Weights of a small GPT-style language model, trained from scratch on English Wikipedia: width 384, no biases in attention or MLP.
MLP neurons of a small language model. Each row is named by its layer, matrix (down: output weights) and neuron, and shows model dimensions 128-255. Each number is 128 + 24 x the weight over its row's rms, rounded and kept within 0 to 255. Numbers have three digits each.
A block is one neuron, or neurons of one layer that tend to fire together. After each block is what it responds to, as a language model described it from the Wikipedia text at the highest values.

L8.down449:134147111146106133114153136149078155135142119158133099116121107069114104144118148109125147149118106164167127155135128131132130149140135158131152123098149173130158137134142099146120101071157098131104154104106132107117141121144139148118092147143202126135093066135149162108148137128108112120141132123089103126108170185107145105094175169132144115127143139126064149135157128125122138140160
L8.down1378:154106128109141111133105149118111123087135113156142141120166171109131171112123112076111129138048135189141083114108155166100121148128123147113143135118121151159122108126131138119112092153130136115133123111157179109142108129146118092114142118156170160143141140177149136161117091132126139106127127103109088175115147157088138093135160090128146120079153161148098175126144146135074139151140
Hyphens, apostrophes and word-piece endings inside multi-word proper names, strongest for the hyphen in Arabic Al-/al- names (Al-Beshe, al-Sham), also Viana do Castelo, Mosquito's, Baia Mare.

L8.down550:160151124142139090126125123143141142123117131117104136082172133149137194113136092159174112099122106151105113150135090121124123153145163139097137138107150164140158117110173133130109113119095154161146135091122140142083128113125115134132148105103110117143121152149121178149115100114113166102134097143116129132140118125089152121156154083136131138142117169176136132136147161148106089105113
L8.down675:127107138141133087114139128121109106128151145106140122112106133161105151133115119119154138156112109147142135156140100129127111118082168137106181095129105177119112075169111122124104127078093098141116120117111077138097122131171196148093152134183105097142153117147077116090174161158132171113104127126151145128106097099115173122116100181133136127145102150149094125157147157112110107132131
Commas or "and" between two adjectives before a noun (dirty, street-gutter; biggest and most; narrow, sharp); weaker on mid-number digits, hyphens and abbreviation periods.

L8.down234:113113113163130073186147123171153137110172126159116151099130152154146134170111117131160141144052133127144141177160112079117178119164095138122153133150165116137150105122125137125115095133140153154105128130128089146130126144146132128143134142165128140149130174101122136101092107119124135145154139065101095136110125138159159133130107098132097142132151119088135159141118155117128165157118
L8.down722:134160130112136151141103113115112128165134104117139126128134127133124154138134120133124113141137068138142110121128108112097140123154135095155128150112193154101169107089091119135125106137116106139082134073117083091107135127099109117090112170151114110130169164130141103109141111129138118149124114149157152144130076131110169159115094136131149150184129126128111127146147128137120114112134
Apostrophes right after a name or noun, mostly possessive 's as in Ethan's, St Paul's, NASA's, plus stray mid-word pieces like ther, then.

L4.down490:072127165111164109118127093114157133111151143109103099138142150152090121115144137108112125146127110142133134169184165163139103088115170120114135139124131163094102122127129127102112123167161148140129126130122109086110110112093137121091114139130128146144118121108096127106082112127149132158122171080105103121146148149104127125120140138160121118132061132134110117121140167138125103132087
L4.down1199:157124139108165138134141115122154151126144148109100069116151104180129122171153105160159131136157164138127127155150095102116095130132145117146122143134165111172129128122117180088114156113117112130133155113111163126105088129128135186142130118092148147087164185111135132144100108138091136133143137127146122140118105136141121132144146119175081140113099111145150141148105124077146124147085
L4.down1414:119125103113142135141104110142166161084149123152123083127141093148105158155151116136151109113141112111138113129147115157152104124140136118095145100158103095108104109124143141085094124159134114123138163113153149111122103130089132090122117182086146142109095122136152157134111111146168157159149160126150123118087140133173169153139148110170123101136129112138136161169107141123088112148099
L4.down1525:106109137137113158149110118131123142135139120085094118105133147145115109126117136132128098163154118139159132142142124122131121106159128138133123113141127114111103153120169142119125123154139147115156137157124120098134108108167129118137148106140127144107139144135130116161102140127174142148119125126100129047129123150135111132090137105160111114131114115120137117143068177070154121162094
Prepositions right after a noun or verb that selects them, introducing its object, like impact on, depth of, attack on, depends on.

L8.down177:192124147156128128098147144112184179109103175097104153134128112102137132126154134093137137127144107109118163110112124153147136122138116135153122135084119144153125136125156074090145120103125120124109116161141163144136117163128083115121136159131151188126094118143156118140111121109119109114116111143130097113139133100134124127117152121114141132135133122136133136122124139163105166080138
L8.down1494:080087148159128110105111138115155127078157094108116121130122134143086129147125114154143121138158155171119124113110112141158162118159129133107152129060129128077129118102095135114130133119114178100159119121137116170090145124138104104101132114119146134151133128112111098114107134145122094132126142131145109177115083098101153180118104101112129117126118154154090164155157117144137117111109
Counting words that open a noun phrase, such as one, first, second, two, only, a, often sentence-initial "One of"; also hyphens or dashes inside number compounds like two-disc and 2017–2018.

L12.down62:113186201126162142154165111103125118129158103129140106118089128136140161106169167136069123077113150141101141162119150143104126089095147125090143125172112122135133107103089113148132152149143087126105089114116070104103134151164099134124111160112117149133088126077115143099098130140069131117113137112113158135098104090115127132125160138141132129112133106119142194128124144136127126125137
L12.down147:116130140162105146121155100142150119127148191119127153156140158160131114130167111104141106134139110107111121153110091097144127136103075095083143126073133131095145101127114106134118135135100145147149142109189120164147118118137112140119156128130132125127154130108122089138077165123126089084122133143102137130117091124144121144115124153144081117158118127122135173149127087151136134107144
L12.down227:152112082108097155142115121167140118084144096143113146132136097104140151104084110128127165143128086136122162128083113145137143156121103157151159136143114163153143131139179114045075115116197190134140113109089157122140067123130137136104123128108074139113160115132128119148093112105126165115146144086109148125100147128137160145127112125139136160125088112114163158136145113135091129116104
L12.down264:152088157051172172102106158146130146132104130116117134152121109126124151163125151147115149112142152143146156131120122102118123114122141135124123144130152109130082128140092116167140124181159130142125157169115129110092135159142140111117149124169146108138168136128158134152116163166124119168132161131174109123114163143071151144147128088117112135116120121106117145147090159153133116131115
L12.down272:157142148108095133117156125142135156125149098146157119132102110114126110092074131117096122148164132117126141116124143102121119111087186138147095167138136111095170096132167159139137124126118099116136136156159138130137118081117085080097136141137073159111125132161134111047175182123166130120139163133137111107095111120129107148134136149143185145154173066115117092143155112151117157110158
L12.down318:126112151138105108125124169139161117150114110112172150143142134163173156154107101138177139079132134121147078155138159124179171115111139112126170083095126118118105149122118144112145166136117126150178087144127139100109156109112126150115103118161152115158082105088131148133129153108110094136119145156124116131111084121128181098130104142134114102206190158154158185106121106103152135136122
L12.down588:175161144133152087100106104092145127098127126106125112132135144139122116129150147173161094171143136098101161121107124130135101143120123150142137101105154108167105129175143147129144149136175113130102084121094169099123159129111137161157147131116156123138120177134145164123142156120105123141103122131127085098100184128110116135153090112134106130115166117144141127130140092125097143124113
L12.down1329:116153138123141141168158118136134121101123134126099115131123079161150112136108121108107113114136131133110104138127182150135139127100134144149169152126157136097171124122116121134171140110108108131132136118087104146142095094123118131210165168111126136156095129135107142125130146149082158116140121104155151169156105120173132117104112134110138130120122150113123150127151144102108088170144
Token right after a subject or copula early in a sentence, often in article openings: was built, is most, birth-date comma, I have.

L4.down10:131123087151138150103163132114160119184116131130115128113130134114151147125114137137136115096102128144116158119097147151125155136118161133126130145134145097163107116126135132107121158146100141133163111149169122126086157089118200107115168119135126104124098130124118197103117156147125092121121171161166127183114125124157125148175133126126126077113110154155125190099118103176107135136107
L4.down658:127125136124129157098144110162172112111115138154144110201132114128120100146128156107149077179140152114148089148137138134093118116102158103110126116097152096150144170133130155130123117168088121127123113107120136160138094133140131143138137169153098120139132082173121101179107139126116180089110151107129157130165139187113133104148117091083134097105153086115110184120116144137146126083135
L4.down1247:151080096182145115097142117113152173157123138104147107144111135136131069121129088171150062129135123131101142103150141135130138102172097127172109137118162108124126148140129117139101067129148135159109108124113148112107112140128119130092108136100151144117094124140154150150125129129108134141117143107111108102099129153145139138096123144117105080118128130100134205111098135081109129165110
L4.down1415:155095108138105121103132144143145116124140124151137127221125087124135098122121139158093090162155160138142154137116129142133148116116164118142140125124173094141163174135111102118115139120066113085130102144128126123097135096139133127182152141169154114137124141150126148192139156177099125081112132144180134132116150160114138095120107087085148133096147105090110186187122139108135107131143
Infinitive "to" before a verb, after words like thought, had, able, allowed (thought to be, had to share); occasionally modals like may or can.

L8.down141:127144117101147133137105095139120121130160133099179083099150107096134134151131089108142155179145130110105129119112150116124111108123135087093103086125141086142149098161185133150086150130136152108129152135144120126151111131135110097119159106115159113115138136133125103127067071093137132122141073134093102150115144104115119137137107075172110096107142160110126105131114117136146140166118
L8.down928:099128148144116168122117124140116171116138111140154084132132117118129047109123186140105120183176125139116103096135138140092122096151118092130127080115143100106157168087164165170138101157127114105129128155100099161159089120122100139128134115157135147117117130134155134118130114109146115114143153156120114078110188140154114122148118123134143096152126115112106074135111121116161152121141
Prepositions that open a noun or gerund phrase, strongest for sentence-initial time words in narratives (After, Upon, Before), also mid-sentence for, in, on, of.

L12.down2:142156109114104139159178095170107095133120093116134088169108118122126143088117136105131131132127151138118155174113108142117125139151121098141131112185113145108119102191118097127164154133099139096118154149095089120132139110128089092124115105157143125098171107183082104138119142130129127154146146109160128112172124090150151110123135126179146116154179142124089123129114158123108124103129
L12.down191:108054169125093106139166135082112099119137131129129117158145110153094101120108105139133082136151162129088127151121135117138148125116177131128149111179143126147122075136117072090093157119160143111146135133125062128134126089152144107155142134130132125069128116143110140138164136099093147156114154100154126112128160139095150162101099088138138156154115107131124166106101143043107116152155
L12.down432:086145179104125141152158145054187155112084121150117098095096151114110132114125122127104158167128131089102150100103123164141107128103096120161151121102150189116106140108078120142111129140132153155160146124118102129122147085147105127142151117146145132114139142118125122143118110147131107149083174122154153097139181125158122136136102152089118096091157164084155107130133169116129146145156
L12.down437:111095139122114150128133156126115113105132167122168117161137125159144159154105073139162109133129145118137082156149131152119186120110118144135147146108159104111108135156110127096113083151111152111141154110159170140103165126130131177151113114149136109135124154132134096183138156126141118122140164147160136130097138127165165150138133132137095123151166092138131189162100140085129105117132
L12.down663:139114152124133136119106103173111087088168141115123160118100135144094138154173147131140122138126116134135117150118105145139116114101124130113077160098119135183137142146141111116122097133172087106115166130131095165125097097164136122137132105142158121165172094144120144149161166132159151175112123126134122150140155126113140146126092108140093112084111157153128117175127142116106133110156
L12.down825:129131153096127146112131096126201157135103150146154133104123104108145084088139176180134099135124175121143144122101149131125123123080135104159109145145140104129108125149106179099122099134145082171170120121134146117133152101153157109174124165164139142145086117098128124140130148093097168128137163148124130112115148090141143144125136094111133158169153122126106118104120119159127125132163
L12.down844:132115138120153121133173190120116144112146144159152125090130133137139151177077173114120143138086138148117136217177135121116086111118088149102155077123104141155122126141125107130112101113096132138175138120153162138144150114084132128123103133140117130119143143099124167113141123142116103124158140116110163148113128115097115112128109136092138137148128082151172188172078133173144120162118
L12.down847:121164113146113106093121147154109128096130124127093110178134120147158103156138124084137136173115152107123108144077129132119128130143133082142133115114121126111079180103122116150181171165160156161123125159113095142125143100153173126179155111169127081161128129111147095134140109163113143141117118176122086092128136121137122109100114116121135141136177127127104135152096134150139100166108
Words and prefixes opening a noun phrase's modifier right after the, a or an, such as most, more, very, only, first, un-, non-, or a compound hyphen.

L4.down131:131142092095180135101092090143192118140136131132111100112088097157124143105132134146127082133147148119136153135125106088127141133091105111153131123079146133170131126127175143126086147133134145158096143109145114120093142158141106126108143120096135128100138158145127123129101103150158131166147150123126106159090153128105130136163119141165134107093154175134153134091116078154128124119066
L4.down221:128093104074123137117173128092165142110102093152149091139174144102113182091165113129116165139099126129093085100148083116103149124107110090109135123086150069132118145125153152108127132162126108111124135164099123105152144120114125167126113138115151118093143139156135098123118168159134178114140143153158132120164130152150167141151131141156121133097165135079132144134141112068134123110101
L4.down316:137127104153112134101090144150171148123116138103184103121108141128138106169116130155124130116103144128113124124113099153127183151089157151112146127154137136186126131137138145133132116127083144099163152196187133140113136138135129122179146110111138125131163131102102147169080133146095107107132115110162095107116097125117170129142061154109090106087163143122167160106133125131145116146105
L4.down778:151133166129166113106133151106126136157100104098148136079124079146139135154130131133167119097154095117099137156078104167111120150145126158119099123133145158137112168127142119117148152144173140195126158133138108143074131111142117116106143121115124102119119193101077119126128120109141145159114163116090111129133123112170145166160132136127194122099106111154152101105074156162089113160126
Strongest on the suffix after an apostrophe in contractions in quotes and lyrics, such as can't, we'd, I'll, that's; weaker on mid-clause function words like not, to, about, of.

L12.down770:112126153111153141125117123179131143090125130090108166133083149112158136100136136119118114138122101133144115124166152104137097116098140153141090117163094104147108126093103118145166166153114155143130131122117161121118128113212121100109148106160155144104097154105131141180146120139090121139150153142158157152134131083129089147109121111155137131139099138088161133160141105144111122103147
L12.down777:141116121124162128090133125144105162174117154144135107163155097104153036174150138121112171152131138124126085133123107161099130148147146092137101176125121174120123121130124125112101096137116090128113159125135139132137154084131133090133122141163168171099117126174134095110133148196131132150141104157104112097135111126132104128151125141105114115095095119130076171139137126102160129126140
L12.down790:148103093110141148106087169148098124190118116148155121116150146132140161164129132100137105121112110159120104128152149081128139148141178136192167127114098117133119124135156112124104113137142104141134132116144090147095163121142136117122132072132152115101089146105109114128169170145149160136142116125143146132108124130124097131124119172123100132131165145135133183150115144111110102097124
L12.down854:150112069118126145124116130128110123161181137158139080163117139149136128156144110121099139148093139155123141123092144137145121106130158103135126117116139089116118124161107135096118165140082102156110142106134111191144123137094148103163149137090080084123067135098158173110128130124105091123120122079145097119113166127130135102089156144125113157153171149094133181125101107110118134130139
L12.down1087:071121118095154168211137131119152112136151148147171136132091106112152137163146094107125092049088116115122145138126116143125170121153133123132154128107155096106101117153103168107168117113105126135101135115121118123096088113143169074122132080147126127144106110123111123147143121133093115164191077125113158146127118148121182163146105168140146106102119115126169128111129102130112105156084
L12.down1269:185085132105143140134064165121136146158133164089116111129140149110115171136118156142140136145099157105125129119147120096121148093155118123130170086164136117122156142129096168178124115159159116132133073117147091136142118118097143099131163107123136150131093129137132126132104174113157169084123139140143117112106104141119099124136154114143109159113111106144134126146123139111114102100120
L12.down1404:130169115109162146149135152139102129119103149119120139097153157147146111167111139148159139150095125122118106166093118126126162108139120114098116113126107033105097117142137136109123104133145089150158132110125084143148131147107078153142100102143132134108090133132118122146156124104126153123175126122156127118140130097146133091118119132085133124133144109130135124158144124126079121101125
L12.down1482:125122114123070124172206122178104114111106132141168131111106117091157085096120119114131120144140126110139105141153110067118148137076140151148169146121145160117100137137127107151082118136147162124112119129159132145154117147145129103087114111144122078142098161137152161117146095116104092091152107087081144119127167134160108130140110153125155112111107144094085109133114127114130147151141
Word pieces inside proper names, mostly "al"/"Al" (Arabic al- prefixes, Al-Dossari, Alavi, Alapaha), plus Sal, Val, in name lists.

L12.down56:114106107155121081135116135149149146123117174169142116156154153126135138135109099154185142092119106058120138118094165153096141124132090145114171127141133076122131148108125125133116100134131153185145112109083120103134178115130127104114114128128136169106129104118089094111159120098158122137145106157125156103117104117187100143126107136158136089140151087127139138132094161090137147107164
L12.down450:113126123101111108154143099096140120127130107127174105117171124157111118171141145173152123144150122175123077111136129129102137136140191114142114142116158109093145124149148145109167147139106138113164118135110106136077122121119127105131121145106162119146110142141113155172111076151146151139148092110140114103070168152156183088142141127096076165136146116103112153102140114124128154074127
L12.down568:167130121117165151127148111162167113127159085110140130162106115163141118099159079157136126130112106104126164135125160110138113139091147150114084098100180152106108113155146136166128119126163062117158110165129135152115157112108093134132140130111113131126118147143173117138132174166143109122136181153098131144167131126153114104094098116090128100110103123139122172055094184136167087140105
L12.down723:142112127107119130122128133127126129162129133139122140150117095149131111122125142154135097133140153125124165104145129109118105085174131144141154111117146085119142141150150129157111117154144159093135154160127098106083118136114129129122157152116137130123140182135140125118155131117099182140145157167070104070148124134120113096082131139148092078078110116099128124146125074178155114142125
L12.down846:132136116119127067119134134101138133120129143124140128114100092157172108145065135127154116100122134148115149127166133127131116115130153104153128141108154101135155175143163133146118116113151162108139114161131112151112118130121142087130122130121112116134120161160110124164175123129134157150115134132115141124146168174165139105108136117076100105072110084100110148176159111165162135118134
L12.down1171:120147154098112142106134121148096140116129087100128090115158149118147083098127131140101123167152132121146123160156114102151174105090155107119112125150115135115105140166140130149105163162112077137095123169131126108135161146149182099154143121180157111096105089105139150151149193162138126082150166147116136117125146109098108133118175146135123140143170126066126151080096111113146147138101
L12.down1380:149159103159153081140123146127140123159075135150164147076110119137155145115113159130151128138124098128114139122119133143145133097125137124129144126131142104106180097097110142180147108087118143127137133149156153179090144169101121126152111131125136107174108160096138158130135164124112120108107101123151145170130114112118150110133103104086122099140115129139168155159117096213163154142119
L12.down1442:158115174129129075129142144115133156158126136122173121111136113110145100175084138113144121080107175147113099120161132126129090137146146087087145162095136147142124111137178107115139105121124118102122138159109046171154128141157109103103133122150130114119100146170128132138138125080152162168159158104144138133155163176151181117125145161090112145111137130116126134141155152174156124102136
Tokens directly before an upcoming bare verb: infinitive "to", modals, "not"/"also" after modals, and first pieces of verbs after "to" (communic-, escal-).

L4.down127:213155142119144137165101134144102134076120112140175165113131119096133125112103108110114118132141141146178124136110170066140128125087148140083097143160126117085089118129122170108127126130154123153095122151121109128117104127152098160126109118162206136117108151162180107123114103171119116135165150124132103110164185112066148140147121155119127121129177135112138169146115163091086167119165
L4.down267:113117146064115139115101120156133119153175124088108143117091103112088115134150159123109149135115107163094107124137136136126149108145126140140115141072151215119113151112108158139077132118173109099171106173164147111138125154103163128192122149147138120118086124201119149107130128101117110112133104113136104127110125100136132143147154108111145114127098102107126124160122120156094150128117
L4.down869:119131121133126129081094151144116170138130100145100118094137064107103099105156113119129186112138106143134107115150150146165110108111122138122139171139144173120076126114161126142118122137097120102132132140095128143129130137156110130144145127156170141121150136159136142105111106120136099126092102140162115130143105059153108100127130105091116079137120130193149112152117098144131113155108
L4.down1372:115121131136147113128128120110147120140101137176167133081134129111162133102128137118143164152122115123130122122147104155147131119177157126104106154116120102135153148140155137128124117161114129156139172147134103140117141140136100095104138075096119112122140191127099132105111097143106151114129111152129114140096130100112185114156083116158135132122129141141144123154105180182132095131128
Apostrophes after a name or pronoun, mostly possessive 's or contractions like We'd, We're, I'll; occasionally the word "of" inside titles.

L8.down361:155118114095089124135136133124129123171074126128122130124127131136150119138145135072110118183148105164125143115115134108105122142096146143147121119127155085125105193128093160153162120075140111167118137168153127117117092114156143095128138138174115128112112109145113136090102116105121107135137123140138144107106131101124141101099169055087133097127089133129164173118155154113168137153112
L8.down885:125118119140171144151130136114164095084119107175132109139168144134158121073149138117092138131128136145088154114102106157139142122096115129176140060138144127129139148173152160105156166125136132165116137127130140122105106127138162140145139115087151140123104124129118193104084095130063142138152089089148138128125149135110143113103132162133187108154112132131131150122161166097147122122140
Prepositions, participles and modifiers that come right before a place, date or agent phrase, such as "occupied by", "born on", "in Los Angeles", "(now Kaunas".

L12.down76:147127086181130155145185160155129096110114135120125163096162112184102171157129124133152117136141113113194133164122119157083129144104091133108131123100137089126144111133131159083141089076130113137125141109117098153111094157160086090131126114161134141102152118149136121125150130144152129160122087156079103167139165096119112150140095111106148143092115148152124101118162099175119104108117
L12.down630:160185155165138124128141090104115121155124106124153168146149120112143132101141117109177146173072111130158142164145145108095139194147124120109099116135106146116157102097123106086123099145173135112071127113105150145140129115131147150181128119153081132099134127170132093131176129089148160124161120159130141151131137069119134139102163120146159149145116120135098136134150164112088140096140
L12.down720:134160132152137135124140121101147146169098143107137121116128113116107110153154123111146126140141152158121109110167167135183121100115146090122126161129105161162184113119121156065147153112090132108116147140097131204127174146120135109140133095104144134096125175123106132171128084157127111130120129093150103120149133150097093139161148147144139167114087109121123137134150076094092109114095
L12.down885:118151110110111134187179133099140124156164149106123091154145150134134137098144106174126160151118144144060116132133141133138138130125122071102112103125096101094139110122148126102162140158101112094121124131106143129104096161123132076126121168151093124108107140116189136105114142133091112152108118096173106158120115132127144154141152145143149105191088133149153199134140098118107178108127
L12.down959:101143103107145093127125148139102107140165127139132168149126130142128107155133172142129113132164110178162152134115128103111173081129112106113144137124145058115130149141117142128116096121089136073137137091138129135068096165124091093133104098132075115124099165104119116131089123157131107121122116139128105148096116130143121126119094108151091124116133118123111180118113113109110119138138
L12.down1244:090131149140092161113101127139128136120127144121141153140160132164110135150131134091124136125140114142149132124133135134143157094154111155153126119079132108095143115130153112117180112163107111168124161113109109127066110172115129130116116109169122134157111095115162130128118125129113070140103103111106070149071166114152113136132125111105118153151199140129120120082151114156129125128123
L12.down1249:121167105082114108130194144112148132142144081109102141105159122166133075107131127125127089171172115148100156155129138121144138116139176141158120110138112152126116132115144131202143138125126102158099143148101123092137120152152136157101148114180123114134128132117144119137072131157160151156121146101091162144127128128099163127131109132137133105100147108119131126099137124142134098110089
L12.down1407:112084116140127130136140106133121124104116103103126130193148140116097076131108134145133103128126133112134170128114088093120148104143122117141132138110134091090138136128151154161118117125122123080149123157092136157099108112128083122131135109158130098156149165105111083097132144140088132147124142116158130134128105135138171145135107146145109153101136135119102233150127135053117111104125
Determiners and quantifiers that open a noun phrase, strongest for distributive each and every before other, vehicle, day; also a, one, first, all.

L12.down256:166123132127143131144077139181103115081133120168153137098093110135117158118154085135123120140138104173083118160134153126124140119146138115134191133107122114093149113158144125120159154125119136196120147113132083122157127132099100130123169094140128143099100165146157134131098106111117118141141111128109091150162099101116165124129125161104097122118109124183152109089124094168128155139120
L12.down283:125119149122121098129157172149115122170141146119142121123130108140120114145100135101143135125114127148122120138151099087158159138121149159117146094132111128111129094137110136104139109156128101070142140123136117120113129141117137147173162129141133105107129133167121129155145195166097148119118159121177084111133103126119080098127141129124155125117141094164138127136108104114133106153100
L12.down404:136180117090125134133126111122147110145121154134140124083118082169140145166129158090158129124133078111097087139122122096144145164108107123161159150135131114113092121119135116128101125118129125153142140157075112138126149124102116120120094123096110095078096120112160137154152119131130157110120111112081107111123116074189114126146125148091131137111149091160142136122125141152111162150093
L12.down579:129125131106113071088137109125139169137139075121143110161122146110119086109147122133103136165123136124165150095151179104145150113076143124134140125133184057132129151082159136092129144130157136133109127126164150105116111157150142124100082121100132127126129104124135084130123081148129110110141148120143134130128165099130102101113122091155114123185093072138160108142135115134136143126173
L12.down1047:161147092122126087094184103122103110133103139097154150178180153121128148120150166161085145163130134145104125100124117109195147114125140141134178142125088128148139119092114097149081116142123132142137154131200135128149146158101155151131136108099136120120132129115169126101090081119091147098124092103112139155078128125098133075149087117158066094097130095111122134135129104094128124119154
L12.down1281:094150112126129133100100126103118101138136122095114117133131076150109140140133108121157112143163116128116144135072059108109123127129158149113156125136139108084140107147106134117153119134118119088139137120122140161099116125124089175091102104160142100124119175113148138157150123139090141129122142143164119109129129112152108118138134157130090118142111134157110105182134148141107120132137
L12.down1395:172121092112117100098149156122143136178101124087114190144123138140121124131126117137121115122121158115113134126148124073134120121108159111170137145097101102117145108114165136080106113094149130139114088106122122136121116136149141125083151131120128153100121139113132124120140119119123119126160160134186147126133123126166095123132110120141104152127129113156169098142102132145169083138143
L12.down1517:103132126108192108121090135125084137117125096107131148149142145150170098127110147139132127145095141143099127175095121110136126122126161123088079141137051133140149120118077171127157128140095131116124108196135100154152140128136145155135137121100123104099109165137114121116131156138109138123109141127119137093121123119119110131125129184135100151119170124123106187107156148102174131146138
Apostrophes right after a noun or name, mostly possessive 's, as in Dylan's, Iraq's, the album's; also contraction apostrophes (Don't, We've) and some compound hyphens (four-wheel).

L4.down838:161176123181095144121132103132153143136122107128148096170134137145123156157156164111145089135150105110072165121104155110108158115085115118155114157132139088084131123125116140145124147153123157133138127130117125080094129129151132130069129141157102166128117143130104090134187129132133134119102085130084100151140148093162127105106119126121060134140107121100141135137133147162097136118118
L4.down976:147141141148115140120109122169113181171098116125122086201114161139127131140116116093165085130148151102114128143111118095140158121113138088131117136131128110126135101110144122161094133141106188095130110089126156134136116147122134102095098156170138129121086120111135114118149141133135133119072137142102149134129106136127115111125108122117133183153167170094143143130133150164105105125093
L4.down1091:122085151143135106165139112123121111140143109111113142189130149124109122112090108149155148118164128159145124124166127113158123122075101117121169128094104102130124123116150105106148143114136138092148150127137140145130104154125129079097154117142111087103137155154075134134134134115112159135164169138166127122137123112115153109095133096171114093138144114149127096113112145137120125150061
L4.down1493:159130147132125113136117141127137126120128113105069104138171111139133070122129123115131111124150129128131197145123148131102112089107139098137127087079137130143151137121139136143149109093129129133148128141169110141120130096134120129130147141119092118102126142191119157139119101145144138091153133133158155171132120110108089114123126102115135133123135133147131146152155163166099112082145
Determiners that open a noun phrase, strongest for "no" after "there is/was" or "had" (no survivors, no evidence), weaker for an, a, its, several, another, and for "of".

L4.down173:127134093124150171102175124096103151129144140122121172147117128114125178138125152093117113148125138157135140157131189137152141113104139127119154168155130099119144104138100157124130125110117112094114126101135146136116120109118154132099096149178104115182101146079122121085086126166136125111108136121135154148147116107158145125145114184120143079123120135121082184134083159128121088123085
L4.down204:117096114112113120121141166121138111076156138083102112137089149123120138196102100177109126153137135154117119117121142173105127117169123155119128155085120111084154107155132143132171142082100168180112127114089115116099131096139133137114117114088160112115152135127100108133090152163160120125147084133169119155141097127121099150124137097129143158117134113148111126155139157113140114097177
L4.down786:090127128107126177102101128115141126142111174151168062095142125170137084151121158113133174152126132129087123141084158136141147118114188112130116133112131094112112175128147158130115130115113145156167128139142116164114121107153152134097080105123092129094129162134121099133114151161157143124155137143169112105114095141106134120169158113145118125114167133152115128148118114122113119119121
L4.down1271:084124148150129103131135121090149140141129140143154127103118135139177159131126138094154113117149133122141098181135149148189146127118125084118105131126121103126142096150110141113145152133151104134125123129081100099161121157117163078118119125148131165106124107168144097139143121143113153089128115107214102131088141084154132169160125112169183134139128130125118121106105081163129104111143
Function words that open a following noun phrase mid-sentence, mostly a, of, an, any, or, per, by, as in "issued a directive" and "$8 million per month".

L4.down343:181097167134119132138103131127116123113129146179102126105119151171147139155115107112179117147150160148111143110130118109133121129093105173131157173077151113129082154123160159145115106101159177144135142108127122113107136117119100111098128054082118110115132157145123148108121108141148119100139096146164101106145094110129162111124157112130122108076116090149103113086113146088143116165073
L4.down449:158103127197110138142119101145130138125120122159168167101107148148148108170101141109146111164090109099115113149141135110131150145135127128104139154087155063080117181114139170143140119131152137149111104150151144138155126153123105153144087122174137137128153170090113144111137140142161138077192099128111136152157092115161166132115112096092140124111135098169120119133116131078108130139062
L4.down457:165115130175153137126082149107142132096108126141166141080092151142150133144111130095168144173113112131099128100134123091088092160123120159109174142067150109134103157098140153121153158097113148173136132125106117136136133151156092153084093110123161123089135185119099132110176133157147127081141093155103126128173109134128150130117129124110158142106162102145130093143116151081139109129084
L4.down970:161100099186122103149135101131129135123121154150147164109125121119136130136130149130123105169056093112126134130113152106128123164078132148121138159096176129130100140110134169130164136117125142155115112119103137161123134136133091127113121133191116092161118138102154119098144130157150108078154110137109124147170127124118154140095131111117146126105152097140125116167120136084099107143078
Function words and first tokens early inside proper names and titles of films, songs, shows, or organizations, e.g. The (Amazing World), of (Colombia), At (World's End).